From a checkpoint of a small transformer trained on Wikipedia.
Size: 15 layers, 8 heads of 64, vocabulary 8192, 59.8M parameters.
Architecture: RMSNorm before each block, biases, tied embeddings.
Training: a variant of Muon for these matrices, 903M tokens, 13773 steps.
MLP neurons of a small language model. Each row is named by its layer, matrix (down: output weights) and neuron, and shows model dimensions 170-340. Each number is 128 + 24 x the weight over its row's rms, rounded and kept within 0 to 255. Numbers have three digits each.
A block is one neuron, or neurons of one layer that tend to fire together. After each block is what it responds to, as a language model described it from the Wikipedia text at the highest values.

L3.down132:140106115093095147124167121137093157132144118145116068127099102137109105095156118080168128055139128124142157103127109105146116129116148106119101128123127124160102158067105121117085094116135144122136164100111135132100101122138120118183123137104173110131127152146105168139140108136145137133109136140158094142149166105122135113135149105146133121161095155068123125131088135134131113123125189103111136112130100159127127128098162143122118144102159139115088160142085120103146162145116138157131138119103182085132154175138
L3.down501:109079113089148157124109078119149150105086100164106135161136121125116145131129078108145122064167150172144104109164131107167139161093152097127114118111125161152114134138127186139145075119125122137129129143137131121116149062142110128176124161123117141114149146161130125089099132148107125132134108118145116161104183112129132113089144118122125113107086117133128105137111169133182163123122129110133134149119121130126109100152089171151075125133094166096111104115148097130077129162143122098110123121058158120134104111117
L3.down543:157147148137109168112155148067086119090096116108131137150151177114146160107136117119115161136141096127143110116119160121130132102108110102136156140123153101132109142106121143146095159118086119136126122118163141124158128131105109098133167132137114135148118121118100136171130091114132116138112165075124125140146124099081151163111144132139143121085128120157121147125107170115108132169125161122154114139135143141139173172091154125104134098148103141085134154134097141117094121137133160126111152157108139129094111115144
L3.down934:095125185101107129097072110106099107130115091144110101088178108125130153118097130157159129129088128143155135124145106128146162104141182101103135148141137126153128134155143142101107136099123113128151107138156155110120113105086146126172177120102110097128173127154130106130137133126129087168146086118122106133103141148143110155144124128156097093135121152156113128124107082175106111169121120099112152152156131156095102139132152112083112099127073130084144120114088110145121142170117162169120167125112167100089115127143
L3.down1394:156097163151070096109122078111165194161118108134122112141138118159104136099160090142090162133159149125089128119143160096133125137092098087107124100178173125135114062084144129119129129105088123100159144128157162131124112100113128104132155143134192113158102129146132112100124110134175152117114149146096147159116119104130136121127154124148114139110129142148124144168110150136134129106124139142131129140118142129168148150129154105132107120128101149171116134106139127125109125114129103118143117171153175123112198120100
L3.down1947:128177133105082107147140116072129155131113116101102151136145102092114139114127092130120153149116152117114126135134188153120133136084160061168138136159155125095118102144115106142094148129119140126134133126172115115132163132133144138156156128118087169129136133151119122159150109109157113107157141169098144149119123148131140134137129137126136157103109143106118150133134107114144115169122103114191085126131145096127135122146105140141098125154158207114104100111102117159078151122102134139137127099072124113122106151135
L3.down2033:165130105102172133116116114118148099109114133150110129123132139152077153129124152121186118134138104111161114091177157128139118120145159147138114133130151120151120126158159154165112115101161118146154168123102119119154123065149137151134108148129131151155099107125127181104096154119067124125135146141169126135134112136107130147158166095143132135128093126144131112127173114135154137099125127127114158119177186147094162132126129118127129157121099138084102116166154161110113124131076125106147138155119141120121105115181
L3.down2302:133149130129129127145130129136123140133144113116137135102147116138120136165138183152113134106143087137125143133092130122102147120121154127106167172169148141088105146123125115096151149177132109149128117118100151179152122155138157138138171107135119116148121141144146117144114115141142158167133171052105112088166155126122138116133141119114117115130111121163127125113104135122056077178141130100100131168158149163170119108119059123124101121101109138127113110106107123105130120141157138114156207134125139117111129126084
Description: Word after an article

L7.down54:108148140154114119148123113111113127123119171162159160164132132143163096103134109099144130099108128091109127161079115150121120108142100163088160166126133120141142144131100147132111137131122132133190122109152096161125124141136105149126141136188146104157128116130117134132117163165174089166119120136154101151094139097111112117138121129173062136151125148153088106195125122139124110138113140123165123138101143087159119149068113162106134144132112131117087128124114137140129137117105145135142077137133134116148129138134
L7.down340:126132129136134169171110132112140119129156125124148111072129110146157135130134109092090117106122105144127127086154107140135102171123158180114126076124103114136166105142173139136118129129127106134150136119115140128136140135090120144145145135113112110113150137146104124114107147127116117106111117121129080144127157119097137165107121102097045134106110094131090161119106132137163137094127141104115171112092142084078129140082135162149168091111175161127134142071117141117178151124099146092110097156118086163140084128075
L7.down399:160155172093131143117134131132125126107083124162155144168082105154094109119159121115127138145137105129104090114135133149148149127132170139147162113123152134139135122127169143144144130118134127132132106161176088137107085178161149179132124132145179117101144126110155118132110088132167118066143102153131106126076150141111130106170102104150128181140110125157109099122124131135097046153123134081116116148097126104131113150142152158128154158135095110084156129151099127135126124147132122155125138127116144139154123121158
L7.down1592:110125105131118149158127109135085137129154145100108147141140130093162162135126152133107119139139103159096134107132134109179140117127113146154151154145115106135143126140162159134080116137159152122167117141136128152112150131124133133141195150083128109138145117151124147144163121138105155101194143119114097143127125094124103140167102125101109091129089090132106154087146156120140105113114105104089119145124163123114102149107144123119139128125138132160155138152130175134155149148116113143147064169136109135160138125096
L7.down1701:070127123142086092122150086091124107133136122145116102091114124087116131126109144115089115123129123103119125130131145139109122176144114114126088132125122152150129085120086159099096117161080136147132127120111172111146119143157131134132143142080092146158071149102129092123092111122154124117093093156143145125114140109126099137088130125115150130119173116130141118169152126102104150093116115156140155145131141125100112093123130131132152098155138106185103141144171175147122138100151131153164075109111060168100079128133
L7.down1753:125089104153172143138137130135158114116136140120150122122156103071132114145180150113133124168102127174152151101137132159103160171154133129155126162143110108130092169123128085170138075142120124154096092126108141128131090153107116112150129100082132084140113159084125092097101116121130096144151123104116146122148149098085182087138127117096092151089138089109130112139124158162117090135140115181138141112124131117148126155186115136147111164158115104136145138119127105075100136116122128152102095123117139141157123099168
L7.down1758:141117160098139077158132135128109127126135134131147154174097131134103122109104129131103136143121165065120118147158099126093137153130131120147127118145134139151106127138118159136104128143151131151155089155148133150141118159123162114100076157146168149139114138130134094149134125153151141097140120146094159161113180091116139144131092105124157150116156151129151166127129165115145123108102084117145166138050084117106110094156102130131070119125131126086143135134139132121141133103135134117145096114103162149092103115100
L7.down1790:138059071159103147136162116069140152133117141156142117135093143132128108136119118127090157157108136145146101083112146132127103147122136126061138150121117122173165101153126143199081171143146116106170127109158141127148117129137126074118071070127141162154135149133123110151126157134104160120140159141120079134125119134155161101100151150119149148119136156115093131088094164152115114155162073138132166124087118114135171118146119143104125130149113111157138131101112114110151097137118132156128082137150130131121113112160
Description: Year-initial digit

L4.down1715:131096138128120194102175139099111121115130113132105178079120127160112145109092152143071150130102105130133132149150144130093154132145111152079133143139153150150121133121111148152087155131135131167144146158111136128147122149074087122142148140098094118089130125169131109128124137106138119083138168131122094125142175150143118130115099115124083127092109108173103114144104110116076157104093130124124138158091122099123121139167107135165120110163139155175118187110092095123093097115123137087116109117101172161144125096178
Description: Date-start digit "2"

L3.down508:124107153141140091071153135171114126125139146089104162157114133072113153145120124124132109125188099129110114131130125107149155159132134139129090143151080085147137101155123162126132099128114121136151152142126091139160175106169113143104116138104142096137095147113107146153115170103127124105127129163112118141135104142117118125177154125093097141123149102137126137180145104159201095142151108148122159122114161162162116131132080133123110113124160113136121145126163098137117124137118125110095172089098110124129100167144
L3.down1171:125128116159169152125148116180137129137116163128177107117115130070118117151207091106166141143141171104114111194137130163112149108087149146135086126107118128115137154122125134141106176114138144118125104121172090118115093133134114143129079180135149144105105179140148161112153151130133129127082147121111160123100132109144090127109119136113118155117110118131110146106126131122102110135173137118110121143108156121090148118140154128106118124132113149133118097112152131114134109131088113117151111135081112140113143111114
L3.down1598:131136110132174125115103116174088138125095127160146090085123099138168120136105148121125142123157141169100094142117113153110157157124140112159103141113116087166139123094144189126117160125143166117150124132127136148114134157152135132157098127138154133119144100128121093140102150109131099124152143147119131098075119100133114156127116139133112165086097103100155084127134124136121176149114117148105145111123202136122134113115122142090124127127137162133142099133112121112194155146155119110127166073098147117100094116113
L3.down1609:111122106101116153127127126137127129134093177150116150159102109129148127153145143139124128118112140140143078131184159154115148150160134169141125177121130125140139171097129181165139117137097138105101104111119148144181139135147147146098120070176179125125176172129132061110070172148133142136068090166087166104099132116140134058109101114145122118144117100103126093159130148127125108111171118122095108168127135115145098112139139117127133116127136125175178123110109125168139103157153097114142115126121132099151188129140
L3.down1778:076131135132114173136140144161146144138104132151171087131092117138114149102098140134148098105130165146112107199139145109119166122144163085127133110145122096118188184103106129159167166133063117126154138145099186183201081128141130143140129154150116161138125114108111133114142151165148109147134113112117159111100166139126117112116066111104132105104175142086127162162140115146142106125150156107113147094126066148114119134111114122111109148141110130124144091130136119136140135125160095127128125093112123119143138177125
L3.down1847:160092124116139067122143133131110134124138125139135123131144111096122127100104130185136119128113151120104132110114142135104153089143099094118126075152127148147123130130118138156152121122070110122131124075152104161138081137117102147121133121100126144153156168104106129109126102151137135117096150115120132116160144129158122098126094119105095112121173155136165095176193147144133138144148127128113127139132112117106111172075144149128138102134130092099120121121061136123088172129140179153135138112117149140134118129127
L3.down2061:122102142143128133137128146110098094118138126093170111109162153122075117133168075144139129147120101081082150122145155108139144120103153139101106137119107127163145084102149108138102170056080127126143128129167133129110103127161121113134087094169146108151133134190139124152149170128100166128144118115108154150139126126118140136133178142134095125141116110109131128110110145132140115146134134137128124102104131136115113075100118105110156119093151132127160126133129128141158145117112099164161126137137109157149140097176
L3.down2346:148133147160095114143127129109122145163161127142162094124097105118137106118137135123117110118135100128112102106147069132103104159095156100130108141163129135091144140172142164133096115091107144080105132132133137148131116074159113120139108097099170092104153116148099117133138106121152133089148098131188170134137111080120095162143119096206077107127086137141106172165108147125145128143100105161087101137166132157160130144148115142147137140133107123118113092087144118143154119170109127108071104059096128131151109156132
Description: Digits in stats tables

L4.down70:107187118177119138152147145076102094143121149091145132170117115148100141163104122153153114124110134094142142155105141081084115155100154166147138134097152118124093124134146095142140087161156112163141102115107108131129136140137097115115099129160154116134109138128125141159129125124117074117151140101132117112131168154136058112122169057125141136153176112135125127119095156122118166135102136140131167155125168125175140128145131110149101117149171096096141164107105083119081194143136143149128117142122117110116132160093
Description: Object after possessive verbs

L4.down1940:130124143165163137088131119129094117153133203147133069154143154120151163135094147145140136125126128145107100143149159143122113146145102115078124138153121116122121109112178120104060129145131162137160110131148138141112158099137199135124119131146142115123134135095124129108122108128091114127122114178131142089086131166141137153156117119162106108100124117117125085129129137111141074141140118094143131113100084116102124130113121121123136119145131123151165128087130158101134101052114098107169151137133077138093148174120
Description: Table digits and separators

L7.down203:167127124101107126142211115165088126133120129175147104139120100133118147118131080107111152134135152151104158108110150159117108138131153159109131155121086140113114127121108119159072114132162117111137153127177177110146100154076096120122148157177156138120125150124129147077092184125124160181137131115133160139104147091115106119133184079146109158137149156109162128192120128119139113102128146185090125114122075155117129121175160138123114127103122157119075152127147138129114111113141144136127168103161086154106135094109
L7.down464:160141179165106149108116100124128158110170164135180171149075106132142071130118139126137140136112125123136116115117043132122109083091092110168130094169127127140129100099104116143107149112160168081114141107130165171080126145106109132132127093140108121161106107119166134079164131129106126138174126142148186113123127120112084159142136110148137120139128090103121180125126125115112126139139137148162093098110131170137086129125116118109147109156106130129116156129112122148122108149135150153097098167148105148138100147122
L7.down552:108116095112144111110141131152079152109120125162118111136113107083129124153143135128187144100144127135139138166121090166123153145128133083137122138122155109164170092122112178165156154122145133167112122152140161127118140099079146123113143131125177136140138124153135111121150137167119128144169142110140137142067139118121073183132128083123139144136112105068149155115137108189140130074121103115134126134161126148156120169130155122072128157143164092076124131122128147135171114131136178144092129127123135076146129104126
L7.down1415:107138145125146099133145161117098112118156124105123123126116093112172133142124110148098117109125138062118151129102108143095110103153174100117105109120104144122122125132107157112120089097139109121147108124129144159118141138091152165123129174127116141165098098089111153101186119125114163165126092100180093147131126091115112129141124107099106154147087081104164164163110155116133150149095118137125095119135106111132128141130107156119115098117064122122133089083103122175138116088112171105124171151096123091110111163106
L7.down1585:134079138120129137157101073152148147165126132143116117116161124096093103127106096088138118178170143106150094090124097101119141173086080097129167149160168128168111107197112123112182127148106139134124139170112166161092137147121137141111055106159142105187137128130117116109090110076128119121140078118158118107116117129121139129095117112124120119168172121151092172094106122113116122143113105104109133138135122121142116129116086127136168139110138115153127114167132121119123076141126107135146080141134124101118165122083
L7.down1717:115113129140130117114158118124114153127156098160146127145105161109105128133084120127103084075135135102147128130189125135095124110127124135114147093135185084116151136128118129164144159091119138153131130137150148162147120090081135151102114139132118087109140088112123124131114105171098120136145093136128129136119112153101122140165115129103120137117105117145109159133161117145173125118138146133141145121096161142138112099149103134142165074131143105115121148126127144132156118162100069128172149112127099122106073110110
L7.down1822:141113107131151122088152120116116147077131101131128111175142113078165118116098125104141100091172129096126184111171132161158097070096146157137170112138145127153157098127123133140149146100136127180141161128112158129136133120122133149102111159177120118158138117133102131115066133099135111128154111137174136108126119111148146095096132131125132081154150132161134138131161128130114118113121138077126129114196143092138079140135145115127121091139131148102089141079118146138100133139177099129142111134137122144096139168103
L7.down2018:145147119104117153143134100116101127118130103155108122112140103167161096129122114138092129105120155122107149114144078105126116161142150118136165132122103149038134127160149141102174119123126144145130080133097126106170141120166125144138106174130124132136130151105110152083196165156118117126158103146096135118150091135141174163163129106116126103111145127129188104139137148121153118115153130093119135100162117124098115131103190109118134144123133100151139162125146155124155125124146148115128142112128114123137120186118
Description: Object noun-phrase starts

L7.down905:112145164077106134151118113158129120116162158131131123128134113137127108137106122156112160093099182134133116105146118158094085120084107113145162139152105134137124084119140070153116124110122122091164133121127115123120102130110135164118156138116124160125123131124146157112145089145148164146118159162124169114126115104119112143098098176084085143142146130106133160121165122148131129133175150145123085112144153140119133159105171104144085118099067205132129183144122165104125120183131103157132134145116124095143090120155
L7.down916:120155130157160108120170129128109149148130148117130137174097126136151180127126174105116178140101112156123093136112145147156184109149129083110134150157127080128083135121059129123132156107143091143167152060089121108132116114109092127156189139121136146107145151157135135152128115135134143100119134112108119123153164104105109153097112136143171160125146161119107115144119148111130101153088130133110118095129089118114135161103152127141182113167088156151170120119155097141133159158124158112177097143106091165127153121104
L7.down1310:164119110143121139115144096134149151151120151123128147122133127156176166100107131094037149087146137082125122137109135117100143113146132114139120170123132150162113130128197158118155106133115173162149090088150142136114155134124143130117102141147153150124115132153127124152157190160148112103149107113149097098116153116087119142146111138156123139111098124117126164175132178124116107142146127109097120117092130129132074148080164117146112145137100117111187116138138133095157125174090127109151132105127073154109108147117
L7.down1691:175169116106171120109099101126141163141127158139171104146129105127114154154149105130097134101096192133128125160125124144148141095136097119118120168149098171144123134103174108160141112110130125135146158141113147128143134094142161131079112113118117131099094137125083142122139095166135101091090110123135135123135158165134113129098098132139149110157140091171159190115110071152122112117140163114128136109154163147115172146108125151171120133121155124143118172131117137133145122114124138066142131167076105131100170185134
L7.down1720:148119108161096133138155126085144104130127177138102102069135133166114071138142138120142133117162107133144149117122115149136104117167097121143149114164131096153111163131107138131091105128136128147146086113144129130154114117144133152167139133123089166143088144155108151173132158175118129134096174159151130132149166144114141095168149154152122155137153097120122131132172157129163126174120092111134164129140141152172096130130118091153090087086089099129112141126140140154118132126118160147102129144161129123097129113138
L7.down1769:118136164155109132141116124124118120105136168114159103143119120096128135137125153170117137124116135156142133154100129116116152132127120117151103122170152149130136128110098134079121124120117156112128122119135177145075180086119094111106144171167118166112144139119139148112111154149122119129083093125136128122134134173139123100118091096159127099147107157129154143169140147168123087146118137120095121110074117135148181124098111165133124124146179066116144126139111100136109117093099141080133109129091105146107127171096
L7.down2218:087115201100128053093153081126128145143131136118149186147148115138169105104139122159140133104114131158103100139134112153128131122089142095126089118119114130164155109116162173128145143182142145121150129117105115132113120205116092124137089110132112133141123144087145099127098107083082123132108155140145126173085141127105134082095115134124093121127135146135112124118146146132123082124120141148132141108089092116112133165087144151147113146105163150125108142128138135115131096148155132100140161165076083098145082134134
L7.down2252:092122138175120123066166159139124125110151114175128098106149126145187165129126143110137117109108165115105149138142152154105128139123097115149114138181136088115160134118163114124146175151137135143138072121148156173109111133105132094141136120095144162106119131154131131123104090073121130152121121121128097133154134149113150136147127155103117145123137153092104076130146128116141115106161077094074146156106126125118127141120138079131080137132164109117114126139104146116168141143141142111146133113131133170120106138162
Description: Digit zero in tables

L7.down648:156093138148174156124137055068153105115118121132094078121122096086123098103122138147148166134132151130111132165115150147139124156150109128107132140119096095125145134123086153097129141114106112146163147143160130134155167123140139098122160139145116168122146120119129141120123137127124119140127157135129129107189172126110115150158093136142120131145142106108132133130090139114108126114144155086083168163153116132108137162169130179169099135174111114133113162124152117128124064139075116134106126126093138090163192083103
L7.down711:043103127178146142154091114056118116114104129123145125125132110118163130132111146072111136114136135138153097144173133114199169157119100059121121142124118127114116120195108108115111138133116111147136129123090095122163131125127108112108147139117116106150109132107117145101131153128124116109135131101123122091204144143110126095101130129120089120091107127137152118114167127128131099152190098102126128147114152121133101178072156119147157142144118126122117136190135129110150119101142121133118151122152150110164154117122
L7.down1114:188157162085073171078118123096116113129130173162128114175150116131144112137153115134139140144121110080130162178130101137139136170133127120133117130121092144084103171146111113135144139119165099131191157133128107137149122104135149145170132155138105103101110091144109150123131133137107157144144111151184146130121169142174130134131097141152108126072130130120157090114123104066130141147157128096141106138127125133096160177125148136136120117149124142107104130136133124108134164113140125112129157130172135154136127137179
L7.down2175:166110157150081107081105125157146087156110112099094132132124102131108105141108078124109142141149094087141096149158075140164121100126096145100112098157132127139132148143120105168140107109110135153113098132148174136125121142147151130146094154100111078152097165091152154132108140136104090165104135130146125112116179100099098156107117110112133079125119102159142128114095176122119169136156143173148147092139111144146108134101082091116128121151114112120080126142077159119123163145096134126128155131139125118140139123130
L7.down2212:117146148125112140102141120121126119119147117126142146120130134087172099121157138110155114094113135180115089100130139129129136119148124139117130083107092126123119153144100127097137093198128110112133094119101108085088130164120126124111128129105107118160165127109148146136129135120095172111074136135120142133112104100060185164121129122086149129123107185085112108126115140141151141146166129092140112110164100125117122115165098114171105117150066109180176132142134131124111112108121107152143127108115117152160189085181
L7.down2230:144116173127127133104143099112126107124082133119078120116089087103163109096102106130100183111131117115109111227123112153166136114167135133134139103151121078091153097116096142059156094128069148117162118124141158141174128107097127128111114167182180150160133124121116130130106130114141128113132126143113123090144172154090117141111119147137125115094127109127119154100105131149139097120169155100125164162139139146113162124115143156091100118177097110150130132157106140158141122131134137121085127115129137129162139105100
L7.down2525:168104132126108124128158127138152081113115130099111133123119136123128142104123130143176121117134148142142165144123128119129139157160115094094107137090164077152129100121124123144143133160107117091161114087106171115078120119135130145113154156150146160149158149132097127145125135150133117163177141107150146133136118129158178143145146147109134109128123119135150128095131141183091127122093119121110092139147131160164165127156113115130100088192092136135144137144158134124117106068142104120131174143100160112164106100115
L7.down2542:150155113121117135143164188125134112130143152099163139112129165138165127133101132152115153158110108169147139114107130129154148124150127107158139110143152083143078118177122174111117133128141113127143111106102144134116136153179145103082151144148150140103110124151108109181143118100118172149168100135073149100146123079128112103147128143135117135086104078100137129140125091089131119139151140130171132118135165129144154118119108151096132132160116113095126103169119120158175145138164162118118118160130126146136110112129
Description: Mid-acronym capital letters

L3.down14:134100131110075203138137141128089119135115140134123125155115155151134090133163075130144121121131149093155122169101127103135126111092115100077132152146117117145108114105101123186121117115065114094171130134111123112095143165147118119091145118172169123119168108148119130112115138154108134120126109157066112146122115134133107113122120075128135147101105127140111113091139191087103134150138117119152132142105205133128143122088090151080123120108126159108163108144109129111112169145112114156123112149160109134144106116127
L3.down248:116146089106134112155127158164119120130114155137133141108148153168112130151112116137148126143114102090101109138113111103153137116118142088134145143137112098114097174107090137151092118090091128113146117116081105158122122194129117144087109168176092147095145151164186157120109132136115131096120122124117104113170132142101145134187138107172119121095166149132125140110113122128095146140121101142169145108068117113166111121111140122121145097147151134146168180094107091190133153153109171140192102119151086121132132136117
L3.down259:131100119069118119150081134125093142134095183089123104130133102135100102156109170111151163164148155087132116130166170136144116143170123130110142085107092144123075131145151108145092122081118134107129153142158144149117097116152126160129151119140195143135129158168107129124165132117121128171122141142154131151092111133168138119137143095118129127128122124134104134142121087136155108090115123103120174157132108142070117165105135151115126089127150146158107159050126180117125145122089108156126148127111101124144117172127
L3.down667:133112126117141124136133132161130129136107152148129136160150142080130134094127128160128116157076141072125104125113120127134149082115140115148165100097127152142131138133118131124099134115150137096123110126130166129114147097127121148130127172138093099094102135097141112131130140097110173149142143129128170110141119129112147126098106130156129143097097147139083100133116151099109135180144110154134184134114127112141143147133112138127097116145139088102151139144139092133109169143174140134154124114149162026128157134138
L3.down1286:120084134115067142106133133138095137152121125126155122107100104120123136142115115137144162135142142100105136112143130083093123094122153113122101114125173127087148121132176132144069140120113106125158108149133145127127095144191156122119130129129107138127158155150174094114133157152115088136134123159119146150131119115137149137137103107134138143076139090153121117117121157117085123153147130119174175107125136114125139129082137130120156148140118108174151111148105144143110147148154160103152143159170121135111157157115
L3.down1643:119121140118078138155138143077110134118128119154099131155125098134151099146125128102169137128098159145114103116115122085083072125100136130129144136153098117119113102126083091169150130110153104106156129102110112131082143142161138131072115111099135170133124095120128148172160166160113143143114109141094084153137101118133134157140126079168136145121139127145145118104103135167064100098143157138156153111091140131174127150095131157095148111144081103140093149104171113102151159132137107087090143117083128130089160129054
L3.down2173:107127141129087139134160134117128143135140146099096115113126082094101093150140102150108145088142141114136115180108137111126128109136090136110140155153127147119097112191136076128097152093126172151152123178143132109132126148171150130126120159124141179158109112096147110136122146155186124152120119173160134158127156083126159152153123119176121138134169113115115117115094126154164139076100159142114121133140131170133129108082120140158143136129119142126145085115132150126110137125098120069086142085119107147121153164130
L3.down2407:126101118123127135120113126134115105124117114088204125085159184103122167109100060152130128136139165109122142161144134085154090116074182101105155107122098108104146134123124106121087137072133093126112137140111133137077156187154144127144144125145117125140184134143166125095150103165100159063128112141127129179165157113105113120144149144139123165143098109162116116120111183132126101125147151125116170147125160120144109102115130122112128115136106106083149082099134127136065137112152136181142110121123101121113128118126
Description: First digit of numbers

L3.down219:111144175158108157114116137132150117121102155115118150119140132108120171136132110160149121133105134158145128099116149135143105123141142123110124153060119079137068126099126147104179149143147138159098083101169141123110184120150116094116114104147134141139115061150136134102105122104152126163115108113123066141161114149192132136121172122132164125152145137117127114118144186143121172075141142098123115171115117146100121134162130137166109142119116106143140093145105110172148108171145096167121157162097124137134155108155
L3.down371:128148127111118104114124136092162093118122120154137186114104166116103167111107092183047138117112081097157121120131088125136142084144157155136134139136096109146090156131091121157166129131119110108141149159126137129120114112142083114098134121096139130125127114110156146180106118109114129087107165106130142127123124167109118123155099106113120152118143111183152139134078128108132079114160141096090132146147097148111094158187101134120130131157146094129127146106122087170085164142141121139143132147128106127163137144136
L3.down559:157145095160161150116151152038118112137144110171108170151117100093142146106162106198100151160085123105129115103142140165095125132116103123127086113156108132150150134148142138145115170150143145116158114132183122114147126122119111116109159116135108105130133135141112158149127137102162115073111149093142131094125157137108096139134105118152146155140165151162125131103137129109141073154140126121123128161120119109078139144162106144104130155124151117134138113098152133169108137175200140139112140112136141115120166163115
L3.down991:121177098095121098097149111125125118127136114133142172140073111142102107152120090147119131105141147105156126150140163125098123118114128111143111117116110065108131139134132156168127174142161123170145127184102118114169131088132132123108125158110127112084162150124132097084098163126140093154115173118102174120108094127131150129146086160139136141122154116154135098125135151128117105134092163130098146147137136128158119104161156145127115093091104136136104118120143119132104138147097104143105108089089119127153106165112
L3.down1637:115113163124172093135125118144151093166112194090120138150124099152095172150118119136132127135152154165095117130132163150104163123115133112119132098148156156140167142147167113084116102157168138126120119146099106094110119119144110066140129140141135114115109115138121142121113174114108155135141080136122175159109103132161115094116074119118160139126148118093105099119140089123117115136135152091114096111124172138161112116141153108157148162131139109093113100116130147108146114182181108108117145088126096111108203095147
L3.down2042:148149107144105133137100150139123093087140131164079130149110096079159150086108119137146120113101107191097123078135186146133127107129125093137115168123116117124128086111123170144185127139138130108134117132149150088132164115118146132109132113147112133123157110117130128144109113105125092197129145161129133094167138144121104111144119120100131128100144137119184085141139139113130123107132192097139139139070103163086090159176123088155119117141131186161127143142115137105160105156116113123125156153117120147114189101138
L3.down2076:165187135157130155098116208112124093123112097111127118126141104098122169126137098168131157157100148133109097079134125091110145134139157100146129108139096134125084129091127108154133141076152144163136082138124173141122105126127149146097143152116084111113133108106158147153127128095100108154113142139125152111121138155098130080099122147114069147104145135085142126088168124119086135118193126151128150128111079116117097144135123075105131126123122147131119176124119133147109145138152113099107145173093089089139166116147
L3.down2212:149128081101124114130158130115127160139118142136168125137130123105098124121165106106124125131108095120113068132150097151123156135139164147159132134121130119128102091159113128134159114085122119126121135095146132083142130108151146133136160121073115108157108139125137150135130162072142110124137111137104086114176114156156157144125114148117146135109131121096186165110094104104121122071124158135098143177113113132069122087112121142129161095152161121127167110151127142153139155135085086118115117111105134128100151164087
Description: Inside all-caps acronyms

L4.down2457:173116112158118126109143167109144117116107137103118117124110100122148095108180130154105169111079111133154091156112172145131128124150177120151143133108112106174192132138107119122147149140114137111151120140146140132146142135158097116115202158122108134125115144114118154145085133141118103121101138134140148104123150146108119144129111148151146163147132130104102165101108154132087081128077138142119131128147109142115158107206123176108102165159114075148153098119135086129126160144142158132141135123102135123152142118098
Description: Acronym interior pieces